python train.py --n_head=5 --doc_mask=true --steps=5062
MLP neurons of a small language model. Each row is named by its layer, matrix (up: input weights; down: output weights) and neuron, and shows model dimensions 192-319. Each number is 500 + 50 x the weight over its row's rms, rounded and kept within 0 to 999. Numbers have three digits each.
After each neuron's rows is what it responds to, as a language model described it from the Wikipedia text at the highest values.

L10.up238:432489529538467465451474437586505515474465471596484474509483503504536564498516568549506544549525499532459487521564432505520597365544509458569497590516465489451436522525461511576424485498455552466438433545484464529520493564466486592399494496490530521489532562539568544428500439473479600525482426482573570598519564548561594516471495507498468491524451481506510512509457613578415500582472
L10.down238:483488559458452537461556404561479563516571562514414478526451587583469483571450484524563408521587501554431525532515566490539565463478401552449430412514530489498528427476620536408448477492491435489503499386438479480479407474548514476358515514415471530486429499460571511572468417451581536513506544442481512504544522535496493500520484510523468480581491385576400420489438474514584503478410
Description: Opening quote before characterization. Opening quotation marks (", ', “) that begin a quoted description after verbs like described as, called it, calls him a, and sometimes open parentheses or hyphens.

L10.up471:585553512541461516390593575519509420531601498498532538471566572480426460457538517520401507440495499422506627416577439442390544523472524440462570393538519544538489486428544522441440592491420554441511526485531500577501483510479427508576500485484354484460477547487559539577428544507452493537496456574429474562502532470614488524477557561515460527480432582565469524443461518491520507539475
L10.down471:456462542452436500459406502541452478473498498487489466585451474530518467529376488503522464514537506531431533533479440466508508395512433511443448512528432475451490453524522473568486528479634493496455508543478473436495483588542646590410559562503513526556479539521486554464446431429537476529464560450524477529483523534473470535493494501426501492641512465502436489491426533483479557496377
Description: Main predicate verbs. Main verb of a clause, often a past tense or participle transactional verb before by or an object: owned, bought, left, founded, captured.

L6.up1763:475501473455472565478418517545474445523519584444422436527527547504613541500469432476539396500489574528549475522499582504469469590495482438612392456534534458524534478520480495512405625429467612503593414479499517464436507535553514562496496427433413480463522502439517479447473482472573418507393466498458551507550578489469501625535477503564488533531595415502445488468513493476464568456525
L6.down1763:423532518574522500516501474429586502520513501466505526398531383578496535434482585514456589498526469425536494453491487541563559506524448470471526496474548568459526533587568463535512530496591444481476491482508417484572503489576504527443534541502509540521446501496467481443512382504514502476545483545437520479513549419342440536530496514447563546549474576549514573568480550444442373493522
Description: Inside numeric expressions. Fires within numbers, on decimal points, thousands commas, currency signs, spaces and year prefixes before more digits, e.g. 6.2, 11,576, $20, 1955.

L10.up1400:517512554474484463550508552468429528511539473451532542487468421444562500496448548536504571522412513468474455501509425530571543490511507530529524460477482503461476470605396452453465509636587544500458454507663558500543599529467503493456453463490422545515498457505570464503543533368601535482433497595529491472423529516446488493565510529559487471433424440464404497502565466530499536571579
L10.down1400:632589449536498507532516496551528478448526460488549416540545461526508508503438439420460483531525590515458461481497458414560453534531499581564550576536515474474495392546590481457604475418501545484538479492498540527483449499441511533432506554512548573444494470559454538484475424517514461517509591444490508441501487550454580528525490464600529569532467528558521498539463446498514466496415
Description: Start of multi-piece words. The first piece of a proper name or number split into several tokens, such as Roch(dale), S(ato), G(resham), and the space before date numbers.

L4.up1848:660513464508419446471579531554497465509491521404543438526505533457519529459497492508567473599480523517555416467533462542559515462516458482531498555432438516513546532562426535445503478515575451396455534404470534521575489528487503474489471460524472515508423542531552629548561547606526453594446390511470514496520604453538437542515496440412557466511526432507573532414469591574530500473528
L4.down1848:530460478470471468425480555429512505572469512420530532432461532470465491561518516466492542563557388448517477495491470586444466441524485513462484489578466543486595527546505515494372506513478459450507522543495457514560448520489470488489470465450439479445422544513557587507480535517530428536393479458554472416483471474437535434492469511508521506555543440463452474461524491476554529623463
Description: Mid-word name fragments. Inner word pieces of rare proper names, often in tables, track listings or credits, such as Civ-itan-ova, Zaff-ir-ini, Pet-r-ucci.

L4.up1333:465545616508471477567467444525464564510501512510654416509535501528570530486483555531476514518542574474489483533584421503461515477524484472523461466585494532529589478596437440398424544433468423522482511467520567450549465537520509551556414462501425477529560468492589496515515470451568472488537469660502505483419582438529467470541468516497483446566559484463467519482598449509356424423512
L4.down1333:496529531404503534476383510513528540557496537480528461499453466589497528571470450509579564533497533493560551445478547622494525447589494506513510467532536451550512508576456493433505564423451532472433491472476418380427441571495416408511385491521533434460522571518568572511443528546468435459567527540477517520572427443479580453536509516560396404567581558521430528471577430424467466480496
Description: Mid-word pieces, table separators. Fires on interior subword pieces of rare or foreign names and words (Hez-b-ollah, sub-mar-ines, Syle-pt-a), and on table pipes or commas after a completed cell or place name.

L10.up1713:450519403517398477486466534490481439386512515540506498570544432477521428510470494423514525533452432561527579479449532531535542469449567487458443501513489497535469543544499499424465430462518453579462492484535460561567469610490517496503532483454444470462486493511613569392546536553507535465418529521483483602560491515547554479483517515389625512534478590530457536460528469566452468492359
L10.down1713:504621498487549454452420482477511521537550517449425504567485463454473537623474625479562422404503511441485567463477462535473545498486527543534502514454496546442517420499516440499499486446418613507571509412492518514511462531592529497502518591509534509448484441543398511523531525425570491454481493531495527493453481540421559470514454421617511485500473425508413507541476510494548539542577
Description: Decimal points in tables. Decimal points inside numbers in data tables and infoboxes, e.g. vote shares 22.3 and 40.82%, lengths 9.87 m; also country codes (FRA, GBR) and number-leading spaces in racing or chart tables.

L10.up771:516575451538530493438489551514482505530498555527527497523468472409473490488485541489491485463458528542467573578584550492498508509528522564418534518625605524440527485476512522439553518474328476505547567469485502465511470477569501486493454456427468485530521521515476450491527417529507514482463479478439530495428460477485455435547490482496502549442495559532512444435625443513524499486460
L10.down771:484596461488445491611450522479526525438552522497531488440519464573546518546565468525472546488664515505524457545450523519531525467519457553519480457486511496543577498567570520466479516473477456378500534507511489496536495593407491510407349426447468547546378531531423536440571532437412446504527420496488510455486416506525498465355474565513611433537598470407489544481494511469532490507497
Description: Mid-phrase prepositions. Prepositions (and some verbs) that link a word to a following object phrase, as in "fourth of five", "meeting with Putin", "between 1882", "scored two goals".

L6.up1909:506480393600500505525567507400526491475457490554554500510477443493520588504605480482547556457508574446547409566586506459522523567465526591466481509503455507514475523497528498439495499416445525519495515465514512560501559480491523569599460546507489470482437500513499532498522467547456524500515527480666454517457436458523521524432479513518486459345460498431520562555533470508440434461508
L6.down1909:544644478514451453448495432519488432522604470473561464511505551529553426457583450467530518520482528520475523410572445545624494525513548447557573434565509416541488468494565498489528529620467510469424513460514469477431527530473493453490450506402450547522602599522490522542478508486498451563473437463483455502405534500466467552576471456565497488580591495518447501428447618526536579540538
Description: Personal names in lists. Given names and name pieces of people and teams in tables, rosters and lists, e.g. Pierre Gasly, Marcelo Balboa, Louis D'Arrigo, often right after a pipe or country code.

L6.up645:439523485469526556487520530440560459470584507501555524540553508455541503496425504455447484462476423511498519545542471373444466528532461470534520541519537467477509541536465447560550504583524536421520488408554468419473424534598514479526492466569464581516554575494532525501527425495449456559509482459539495468488512512494553459442474436483448498451496458539488466507462541400517493518558
L6.down645:509589372481570511528486556403464543468472490461442507485449530502434471480508443484499541520459436459556430542544560553522563511483488448553550614496500508440493445519497515407586525510513494533560427495522505493521551488552508406462532511497479467455578546426557487549512543471491452510445389501527477502518506449600454423523537571511386536536655549522447511488534563460498434468528
Description: Name-list separators. Commas, minute apostrophes and pieces inside names in sports scorer lists, stat tables and credit lists, e.g. "Mitchell 50'", "Edwards, Randle".

L10.up818:575424508467443469502464487519522476523537436452533502516546447608533542528489474512525412575425470495465469452535502515465509544465612589490549433513445423517561625597449486508554528435558559467518554487573527528547490480484471539399495450488501509427445487524571477505481461405501450544554572577524500522474515467506466537571440517491548563374433424551500481439520559525433529475484
L10.down818:563648497449594575494507445489540410454462367534584573528482602480453469552501512413479557469498549555456546539524447593530510531488496427537454457448513420422452494493513501547496522505448501438619487495613464584512470497533502543507507433467502479492494546502570448496520514513502469531517505564490580404464520449568477575483498448458420457507577450529493533432454592482535473432406
Description: Rare-word onset fragments. Early word pieces starting rare or foreign names and words, e.g. K in Kafr, Hy in Hyundai, Ak in Akhurst, plus table pipes and spaces before dates.

L6.up1195:539506502510580546533434486484451428518506598400532517602502550481586530555563483538432496522525530543536590437415514419456516523477484478471575421496475482464496466532577557429461488478516519475500480511612509481568546522483448489464465492485540424446441514542471473486444532525495453551496482515429457428486518442394518488428535507533510445481546514504514516586463404504498546503530
L6.down1195:458508541532445439513599523614598627595449390529480474549433441533500457500484414539546525536501530445475523522562487550520532479470501570558559543482557474513517519410505446534458536501423470501480527537484488548453482459501577573498547485537443534541521558472545508475495471468592481415494520481576565553474412566549470551519478528453590493473479507557472495525526572520588491473498
Description: Phrase-internal connector tokens. Words inside fixed phrases that need a continuation, such as one of, either, neither, in 2022, take over; also word pieces inside names, e.g. Antip-as, Mc-Dowell.

L10.up972:539574460512412517591540538427565492527513526564481592620509491468492521525545554435491448430610526500498562526648366494457467514478503520555473478449418512518454514395410566534448477387561459475520454507511518478456532521476548465503651540514543512471450460518502481457500541570465468545495478521460560466496511564494437425465580415482456497510465487552478408470456526577433506505558
L10.down972:434552509463515543375549486414488495586526502481487539538421465472458522528500484481485540496511490502478495443432596464530471570526375505517591468481527459514431535522545459395568492505481521533417546545538478464534548453567474531453533545537655438413505486516486618441448423433592500541539442469524439476475528529468502513446517531519533488440517569499475520627590476482553523545459
Description: Mid-name fragments and apostrophes. Word pieces inside rare or foreign proper names (Rik-man, Bindesbø-ll, Don-key), plus apostrophes in minute marks or contractions and initials' periods.

L10.up394:541600416532538604530407528474536485513504476472483430573519428532478501445583442504485497521509538490582567514405528518538449453531514608512438376485501514500382465508582465420468483518442502506546582548581480496459468512453393577502558514525549522537566478498494558566476495562496568505484421523488525461478448504490474454480541515492563549429498371575494538412494407528545608551443
L10.down394:463490548398445533436533417458522469591574497549552538376482556513482519564443541474552440478590474514477492525527545476435584536481519409468572509460461514421511641569569519483500545498512508496453427582441554525498503491467535556477432543520504448513543486515513451597573480491504535415478448570488474615541526528466508568484507432469580525538465478509459487523476576571532456503558
Description: Indian name word-pieces. Mid-word fragments of South Asian (mostly Indian) personal and place names in film credits, cast lists and tables, e.g. Ram-an-athan, P-rab-hu, Vas-ud-ev.

L4.up501:541565527554511576506530566562493523537527623550485584569457573451530470384507544494455491433520485549436464588637493426437610445467445561544489434478430465478544463506513551439391508495461566579513429463500518386516514545506453486562506553568509494501585543633506428483587432580424449525564548376524581551501580504504474457496474521438470452492505421497516538476551489543484578466482
L4.down501:545521584393496486442516405495519448478479465430408476470499389476538431649513442482571535455636458403552527517523526448536455549405454426483419510477599438634521469494570526558560552510569560468457514540543498589563571469515503421421536499426518536476417466494365473481467500477454601551529446554479439433507505522552534465526430488559535514523504468563470556616589557471522467531542
Description: Personal name parts. Given names and middle names of people, or the pieces that complete them, mostly in credits, cast lists and roster tables, such as George Michael, Julie Marie, Beatrice.

L6.up901:504568465513395485402494478568506554454523576375466499530474564512508435513419520522498542552479522523495592542512491600486528485474487407604552521470530518535500467438504528560534525476459455444398514509518456481547503452557482538482445465458461583547546539405544488509465478474551532652574437607492472510461495576502422582584527509460494515452510471516498548482491467531574470522475
L6.down901:455482415460498443523463492554476502444610545442510437426527427487460526626514468496557344554552454538407443481445468468529464464452572430565521487505428487408444444572496572537464515500516496524533491523510539491550493513443421530497545653518463442512541566528527471566555477497465476518498542471465581577553406567491637488414560503528529481543490556467531473497547568450568473501510
Description: Mid-sentence continuation points. Connectors right after a finished noun phrase or clause: em dashes opening asides, to/until/before/in (from 2013 to, until the summer), and mid-word r (hor-r-ors).

L6.up898:428484545546496547505505641442455469567460440508426492508439387505553489553460491584506499568494502552515419553457447452527545591458547520604541490496386428432530434501491517456456498557537478494469485524477424473524517473368500499513460527540487515446444570547540415471503582466581569457517422615514470505520589525470531540609460500473523526507516398531429533439538458395475360530476
L6.down898:494467557585428534516463515563407499571452475483427562472472471468522541503461586503460481642573556608540552477505460557564520523451564546502479540457521430478504528596529483543530501481447522548550507498567475449534458506538568468545580519452533509462435472602571469507448507540532546410493529571556533516472457503512455468554472585498475453525551359468460493468484511426527426461344
Description: Structured-text separators and fragments. Tokens inside tables, lists and data entries, mostly separators (spaces, pipes, line breaks, parentheses, commas) plus mid-name pieces such as ou, oul, arg.

L4.up987:592493476497519503576548504500523415540573532510497501526581456446618493530432460435448530513530495491477533551505480476576448541531446495391521520463507483480523472457528540422581581505528473561520493492556510447530473556405471529445557502519589463415463518467560515551488537581514504503492572460434445504510534475518496561593504475516515535603401483495411626452452426390468537486389
L4.down987:481506488388479520538476478447487445465538446445500620524566538428551520365594548511542516565395559475443491446559527484485462531428480489586538402508493450517623464474463459499492552444480431515489506505470474558563481487590499515499497528622351466501445530469421532522491538505497518514481417458524577604442462486498497497486509505524508475518536499441530586444364483489572581609517
Description: Abbreviation and word-start pieces. Short abbreviation tokens or opening word fragments, usually followed by a period: Jr, Inc, Ref, etc, P.J., also table cells and headers.

L6.up1157:534486544422475588489472512538593478523353528517590481503453471529468605506570572505492450515393439526452563538503523422490500448448435484525582422455426520563513514490500408454496505592572470561507438512521448543454478465408540519522467543472526454532364502567472536538396619463572616506459501483495377452529428484457501529390483449462474430461497514501500623564466580515508479451517
L6.down1157:447563512466441501515480507560511382450522487493441504484554553477510470500420544531573468564504522478483506493508490514565490470510511525517430431388460540456558509434463552540677466511597503565432489474533469499477527435403457442510528457531501513470547525430510481532512466479459478596442536553432492451520566430450398446603553456444495518553553438483594444428547439515539448572511
Description: Numeric ranges in tables. Fires mainly on dashes, pipes, spaces and year pieces inside numbers, ranges and table cells, such as 20–6–4, 2006-2008, 26–28 mm, weakly elsewhere.

L10.up828:540424366499578531453514510456459478502516514517489474574536468572550510569484445528507519489547474549486645440498518468511497505580511509442516568494523511564483385501476434564557405534565516439526386454436527578583507497425481482513535562506572543499424496563456518440490434570447500468514450390569569493576526449487540555511521493515521472499414500517476530508490479406520498562463
L10.down828:506470533347458537494549485475582492502488522502470480512564534575508481511575533476544493456563500499547428469599493547458490423496510470508498434480632489446444550471489631453475543445469493466550595496462504377410498426511483474394497478535570554445582479521505476565447582559492563603546466503450504535424517528471549450535508540449490422522568510561433561497529508597539527374554
Description: Foreign given names. Fires on first names or their word pieces that begin a person's full name, mostly non-English ones in tables and lists, e.g. Fél|ix, Nik|las, Carlo.

L4.up1583:472514522478421509479548472517465548454544495526438501478501433412490441417490558539558476451442565546475476435535521437527473446442427530473403552414582516434582456523409573503521490515502486515505490523598498483541563542554516560470493517439450561450567509522527524537495521463468516543575479573399383461526505552519460466535525401522514507498435523497532546456430496526529482503476
L4.down1583:499525611453475411509463624496489487523548476483390503484606417533461448444406551489514515502381518506422535379502521467479482505428443544509448474564585470501546566509506572497581512426479555529520577489542504486490387511504502474493526489497423567546575521537559445481543494527458505509518501448448511466471508467394405545406518558545524549446476519501455540429508604475431466462513
Description: Period tokens. Periods, mostly decimal points after digits in tables and specs (4.2, 2.4", 36.5), plus sentence-ending and list-number periods.

L6.up994:475526503545574464573511471474486502562456445446533520394461582526600482521615567551487546531533556575418468457602433579479494469498477559467529563483501473497413533498551476507564481477481441447502439484488518511502545431393510446501569571516401523537499451468492435386510479449549471579501451574548527517496414529459455508478413474566502416415495581342530433488509458488410412532503
L6.down994:499522432474488503497457456441508511526451496484496459530517488422453553502578490490504435481475432467442488528514490467417564483532489551471533499562469507470438497516499405437506528494473515512467576502505516564476436475591492443558542426494447467508501417466479442591520432566414552455506612472480494420491584545520577590622583458456479520575597531552609642471447547492538528508536
Description: Capture and killing verbs. Verbs of capturing, wounding, killing or torturing in war and conflict narratives, often word-piece endings such as capt-uring, tort-ured, wounded; weaker on scattered table cells and place-name fragments.

L6.up1323:530431474416512447539499530581467542487531480484524537498523496477459522497539425522512558551407501461556519548524441571450412387464589521514520494484416508513485547601491555419473461528560503497373548494538438579525376516439487469489535482514468576559512525547566473565477529580541544507518548563529486509415513488553459538521463412492517527490467504502425455518472490485486399435530
L6.down1323:548446592517495506545439624409517454530591429531448518526448478448462506514460517494493469490492497406521469563525663574584598481560475510472436415565483537472535457496500547405501526508453548384548527501551529454492508432532571568494544427498578561455526475533476494523457517548542475464475498496474575482501444466490520526454540482480507510505530434435564436453506542447534458513496
Description: Predictable continuations in structured text. Tokens whose continuation is nearly forced by a repeated pattern: the space or digits opening a year in dates and taxonomic citations (Meyrick, 1937; 1799 – 1883), and "was" after a restated article title.

L6.up727:413472554469527525494436548459492532530491529519504484515494417474534526491580560564548499496469478508526516480482500553550491524506422462503521516565479551473562477514546552458583426557470394551449580517629558514460502539512467520468519483564554549532542472423439547510552486493546375511434374494526412551443404488506444576530494498458373423483428473487559554491505482540484503523553
L6.down727:581579478485502513517486432419502468541542471593572430483417526482539507486527538532545458563511496407510478455524466492494602511551546448536527462536450491514421512456561492515539524399496523508568570473528458441499505432508525422484474481452525476499551555586508481486533458607587445477446558487502557554545432538519483517508513455544470543531518495539567474494537467526407557518494
Description: Percent signs and aggregates. Percent signs after numbers and aggregate words like total, most, all, majority in stats or tables, plus aj/ag pieces in foreign names (Najaf, Panagiotis).

L10.up1523:474492443555464540454457590600544460457543563510580541515487547448502473527483474567490453417446593520411473614551592521585499372552523398541561606408475469554545522515443496498441442541497537476563613491441481449492479545448551477565452565474561491489477455547461443452447611522541577430546526518481441598445480583457549566503455525538463469610580432478482459470558495550481595542519
L10.down1523:468455543513568487511537455497557483467501445501464429526456601526456574518580483479558575535465484432471481544440540551446539481584537548482476495457572479455449390509602483526509574548540509510431479509489490541483514443560463477482512426545558502480527534551472590383492528490385554544396509383567521508481501478522522517510508507484509546572489494469468595494468542416474508537526
Description: Person given names. Given names (or their second word piece) starting a person's full name, often in table cells after a pipe, e.g. Troy, Stephen, Lee.

L6.up206:473496415559448509500487508466404556430483413480536464536524517548482640580427455500470550449487467490431448516591475428489359522428577491543461504479485500367463503445523504509580494437508527571418542415531476437548512457590494504531467595472517449478502594513494401488511530591473412496517446535527523526440466567489540469462395512550498464515444521527525443562560557596450474508519
L6.down206:515478462506509557564444404559482486552538516530529461533492454494494545468478461405469433540541516512491412451435489670389495569567536486530525542516567471427459486587484530414498507531497487452536487643404544504521474527504652488492569514549533427394511502429442459418458448467582491478490506432565548510484572549517493469466490447542488540489489578568533559561531446537460469431576
Description: Table cells before numbers. Spaces and digits that begin numbers in wiki tables and year ranges (| 23, October 29, 2025–26), plus injury words like knee, injury, trauma.

L4.up681:573469554446545434452478460449536511457567535531477509506508549517579530468518461550540489466475436443581446587501530412472539492466538510499472560484520424500413505515528520443492406429494528427574445468477458474505489476483538566571578568456463492523468475563580464462554458472478463448489525527431523561471466477490517539571467454510470556594537496517467566540527448490535542521501
L4.down681:549499463444525583423438558424497635412513488488460590537448572425524545548537494528521554417541521460536484601601571444490513455438554554478494466451493465565467415521526512549461418429516537454556454454540508583541586538476408573506553543433587545483451466620520439511471474484518516470461537586551549509504478449526452412402430454506462489556646502537425581572465496494513381520537
Description: Person first names and initials. First names or an initial's period that begin a full personal name in credit lists, tables and prose, e.g., John, Alan, V. in "V. Ramamoorthy".

L10.up493:541465542613474531585543456488507429432589520441527400462577474401523488510471499453503490481516441578481525612469450504517442540463511498455483490551503537549514519425493584461505501544539447482520470559562479435505412427520548428512450512615526429564478535454445462371444549509464572523548509568557541498474514470539500444503580463473481528523438489505567531501505410513533443567526
L10.down493:528495555463532457445467469517408483518553401547465486597584445534568466496601492582450458389544474462508463472549452518463575418420494476443487551527496467529572474480486434504502521393504481508520456520546484506534481509486465476442546473541449537423518491508467538522489548505554569487543464569513455561575591473654608491582461452508533478498540562510527510528483513564490496538514
Description: Abbreviation and name fragments. Middle pieces of dotted abbreviations (L.A., F.C., U.S., p.m.) and Jr., plus opening pieces of split names (Sig-rid, Lic-inius, Ar-juna).

L6.up710:565506518519580493439489560514544405510496559541583425483470500478588506465498473506500572455495541368456483576566492377518508527593549516449467488466478498432446578525555504401528481491549374495552473511542471461514495532497493531636428489506494463466461587513441430511453500541430408504501531412567492461446549470455451571552413495448545578452431465507508503639501558509473458515558
L6.down710:568594490421546588488512426486521513508501455480489518534413532492573418496480466435499535449478479518493512420513452597477544506465355518517592507427527449562647443425507578520464512584521497499478587499552429653487547573495475498453506559567615475467716526571579553552557570429578572486454423464399526567518524495544523454445451494580528423510507529507446526447432512533489467507411
Description: Inside proper names. The opening or middle piece of a proper name, acronym or designation, such as Cl-arence, AS-L, CE-PA, or the space before numbers in Grade 1 and Squadron 8.

L10.up1238:459539492401517506498443518504482529579467508463512454502527522487520512436535551448524460547513480508521503507407520483494584606513548536468488475416521549521500409402481486403590490544502606571552538531415492515446542386470471422473560462494511375486525479513443467590506483481516525453509493523497454492546502479403469517469504592544442515574479428573496487448474431468571471417510
L10.down1238:572497540514530478501503479452535531468475536565517533430473486520498548415500503494523481500514488481492494560504498489494485475464444474473522529495382607500510457525482524566474509571487415511531490418516516527457490542479479487481421514457492548523449479516559520429560506503538584514578457529514539515384538511531556470531538457542518425422493503485565504465520504455496566539454
Description: Structured data fields. Tokens inside tables, lists and infobox-style data: number fragments and spaces in digit sequences and track lists, plus "Review scores" and "Professional ratings" headers.

L6.up1217:539583569556493485550454519434569425526467467539544473443565462422474497502455430505580529441531465551437461476512496500587595432599583468437454500401514518424494481497475523508574654563524443474526503545541444491521450520482484489471530424554464408566484587466528555466554570462477537495456510465495552542512566434544435509493574471394429541497522504439493541519466438509559398496518
L6.down1217:519517473510536509520535515515447475630464424468508547457543513495545532501560519557412498494540494519502504498499443599466503458552494513552489598531501485485541441532471577374468521425464632594543518517436449536558487511428474392445591499442509502510576515468477498595539537537458522500428459522466478491436509419486473506552522520502499483492484530525526475473480454486571524514624
Description: Word-start fragments, abbreviations. Short tokens that begin a longer word or abbreviation, such as att(ends), F(arsantes), Inc., U.S., Ref., plus articles like an.

L4.up509:501465422575538556484646602510469472466521407517481492497519543377466562562439467499538482388489489517529474598583506535526521477559464530443397506517461540549481541400539560514505415595516499532528564503505427499487514538440501436495587532511475529488523523619482467370559529587450460437471453453593448516507506493517490443499363504445481470476494497463444459488431522514484510516524
L4.down509:496516501408421396460566523439519516585515434490481460509545560460440575617444534616551473389500506531549518527525508556544463562567439497456448542523447417426439583405425525496361571464514559507511484574548495577502620559495512484563446474575485516455539382450454472441489531630536574511561590451607454554546509539438508333464475585436493476361439483475525473508469487414493568512493
Description: Start of dates. Space or table-cell separator just before a date's day number or year, after "on", "from", "Died:" or a pipe, e.g. "on 7 September 1944", "| 30 September 2002".

L4.up1181:511492539499474447544553513474493458516501517527459493551506545495607590452595583504466491552418520482448528451543548483523512539491480428557499404460501486542548459648522515556549435550527507428462554585396532531542470570570483497615464443485503530520504425423450555535431501524520447465540551426481502449469483485501561500508559542529494549496475521446481442447488473496622566508479
L4.down1181:566477398468454487481531400456427571532498437422588517489543531485551536435624600519490412584504555469507492476526544482512479452457504510593529499476539502550562484498477502547519466413520539417482391560534538485475441456482559529437438437449463562509486499448367449482576538403457535559537431575501458492570443547490414507490448562430447489525459555455484515469513527556476508497561
Description: Partitive "of" after quantifiers. Mostly "of" right after a quantity word (one of, some of, all of, many of, two of), plus quantifiers themselves such as other, most, several.

L4.up907:490502484537469437469458559497497586429571544468514511525474511441502465435546465476507472517539500543533526426495480506426437456492449531454475502521518436501480522577453417507521474485520524474499511542563549480488530490466512445514390605489440668501460496521498509428547426520568453549562498418485481520471554555564428616483515385554437467530521568515498498562539448539539517499483
L4.down907:529460487510532480560536510453455493503433515520499512537586487571516465481460535491491555519434565524399519527541547501561535567522453587460494492560442579534568395457514544532495495565542450463471458491460536515543574447522418412569467503501443477520561531547489492566442517466408473593461522517581491440505463511547579551424547537464455493582563539497644475416526468389479523576489
Description: Motion and contact words. Verbs and adverbs of movement, direction or meeting in narrative prose (moved south, sent back, contacted, evacuated, return), plus mid-word pieces of foreign names (Itas, Licinius).

L4.up1615:498501491501513487595531477601489545469558535520568540443570498551559448507437480515475493496467486502569579502483522388589462446545514460494534490537405561543455465432491475576561591432582390434469532606511451450475502527399465569507517536547395471467517513428505489586486518507573524486563475553406499483468461463530445451485423503448544548547487489514502534492566531466443555455495
L4.down1615:427611490516520498526441587528505527436538505530511470436456472499481420491486513463376398464461477565474505544507459449546457493453512453608458520517481522520444458488550509578575605496505376501487575518498534553475522436517469585534498532533469532552484575589541492557443468534560453621591543562443434466482502488437527538493609564429498519579474549494547436469528548486538436433479
Description: Mid-word name fragments. Early or middle sub-word pieces of names, foreign words and titles, often r-clusters, e.g. Mahm(ood), Pet-r-(ucci), Pr(asad), Tr(ouser), Sp-ar-(ling).

L4.up1070:508500427540421453517517456553660564518459464489503636451432544540483497481504475557504480527554499539451551543505502521510437480482542422399506544507441562572504497492476427457539429561506494467545486403536508484500447447570490520493469449406506459496444476529497512447504512557578487466431423556533487491448464579548527475516489575435475563505492534389451526546459447439466556438573
L4.down1070:439490521578558573504430507460480507487500627531517396567632446527480441478544578503563477563460533371505513567539480548457486423474496537419448452470487521545485576581483558499515444571466506599438498526460486506504485414549481534484501591477496466538464487527422434500522599556454502502440557459534422597462435518468460472503530512437475500444598427508505506567513492550465533471423
Description: Table cell label endings. Final word pieces that finish a label or name inside Wikipedia tables, usually just before a pipe, such as Rebounds, blank votes, Hard, doubles.

L4.up1856:540549484527571582519501465503432417568519512569453375491463442463482523514531601548536394437428510512413563495520510469482484456474550421463560512492524508505545548448538491499515504620403485514558526483471574540455561569499461503536450498467577466497474409461522523534570485589522479576472413448470455486506477434531383519633470514541493507522468501538537650498563487487473487460590
L4.down1856:559483484473471472498578467513521455422532496581386481444458612525531476491566587461428547527550476507495549410440482546545531544544430440501534531516492433482512538494483574490459512546459481448593472557535511575499560409518550409431503512526565521540541478531409538462486425485489518572552463546566439573507475502416529561423534513429482455485458494520581637506505498523474515463575
Description: Mid-word pieces in South Asian names. Short word pieces in the middle of long proper names split into fragments, mostly Indian names (Bharath-id-asan, Dharmast-h-ala, Adh-ik-ari), also other foreign names and rare compounds.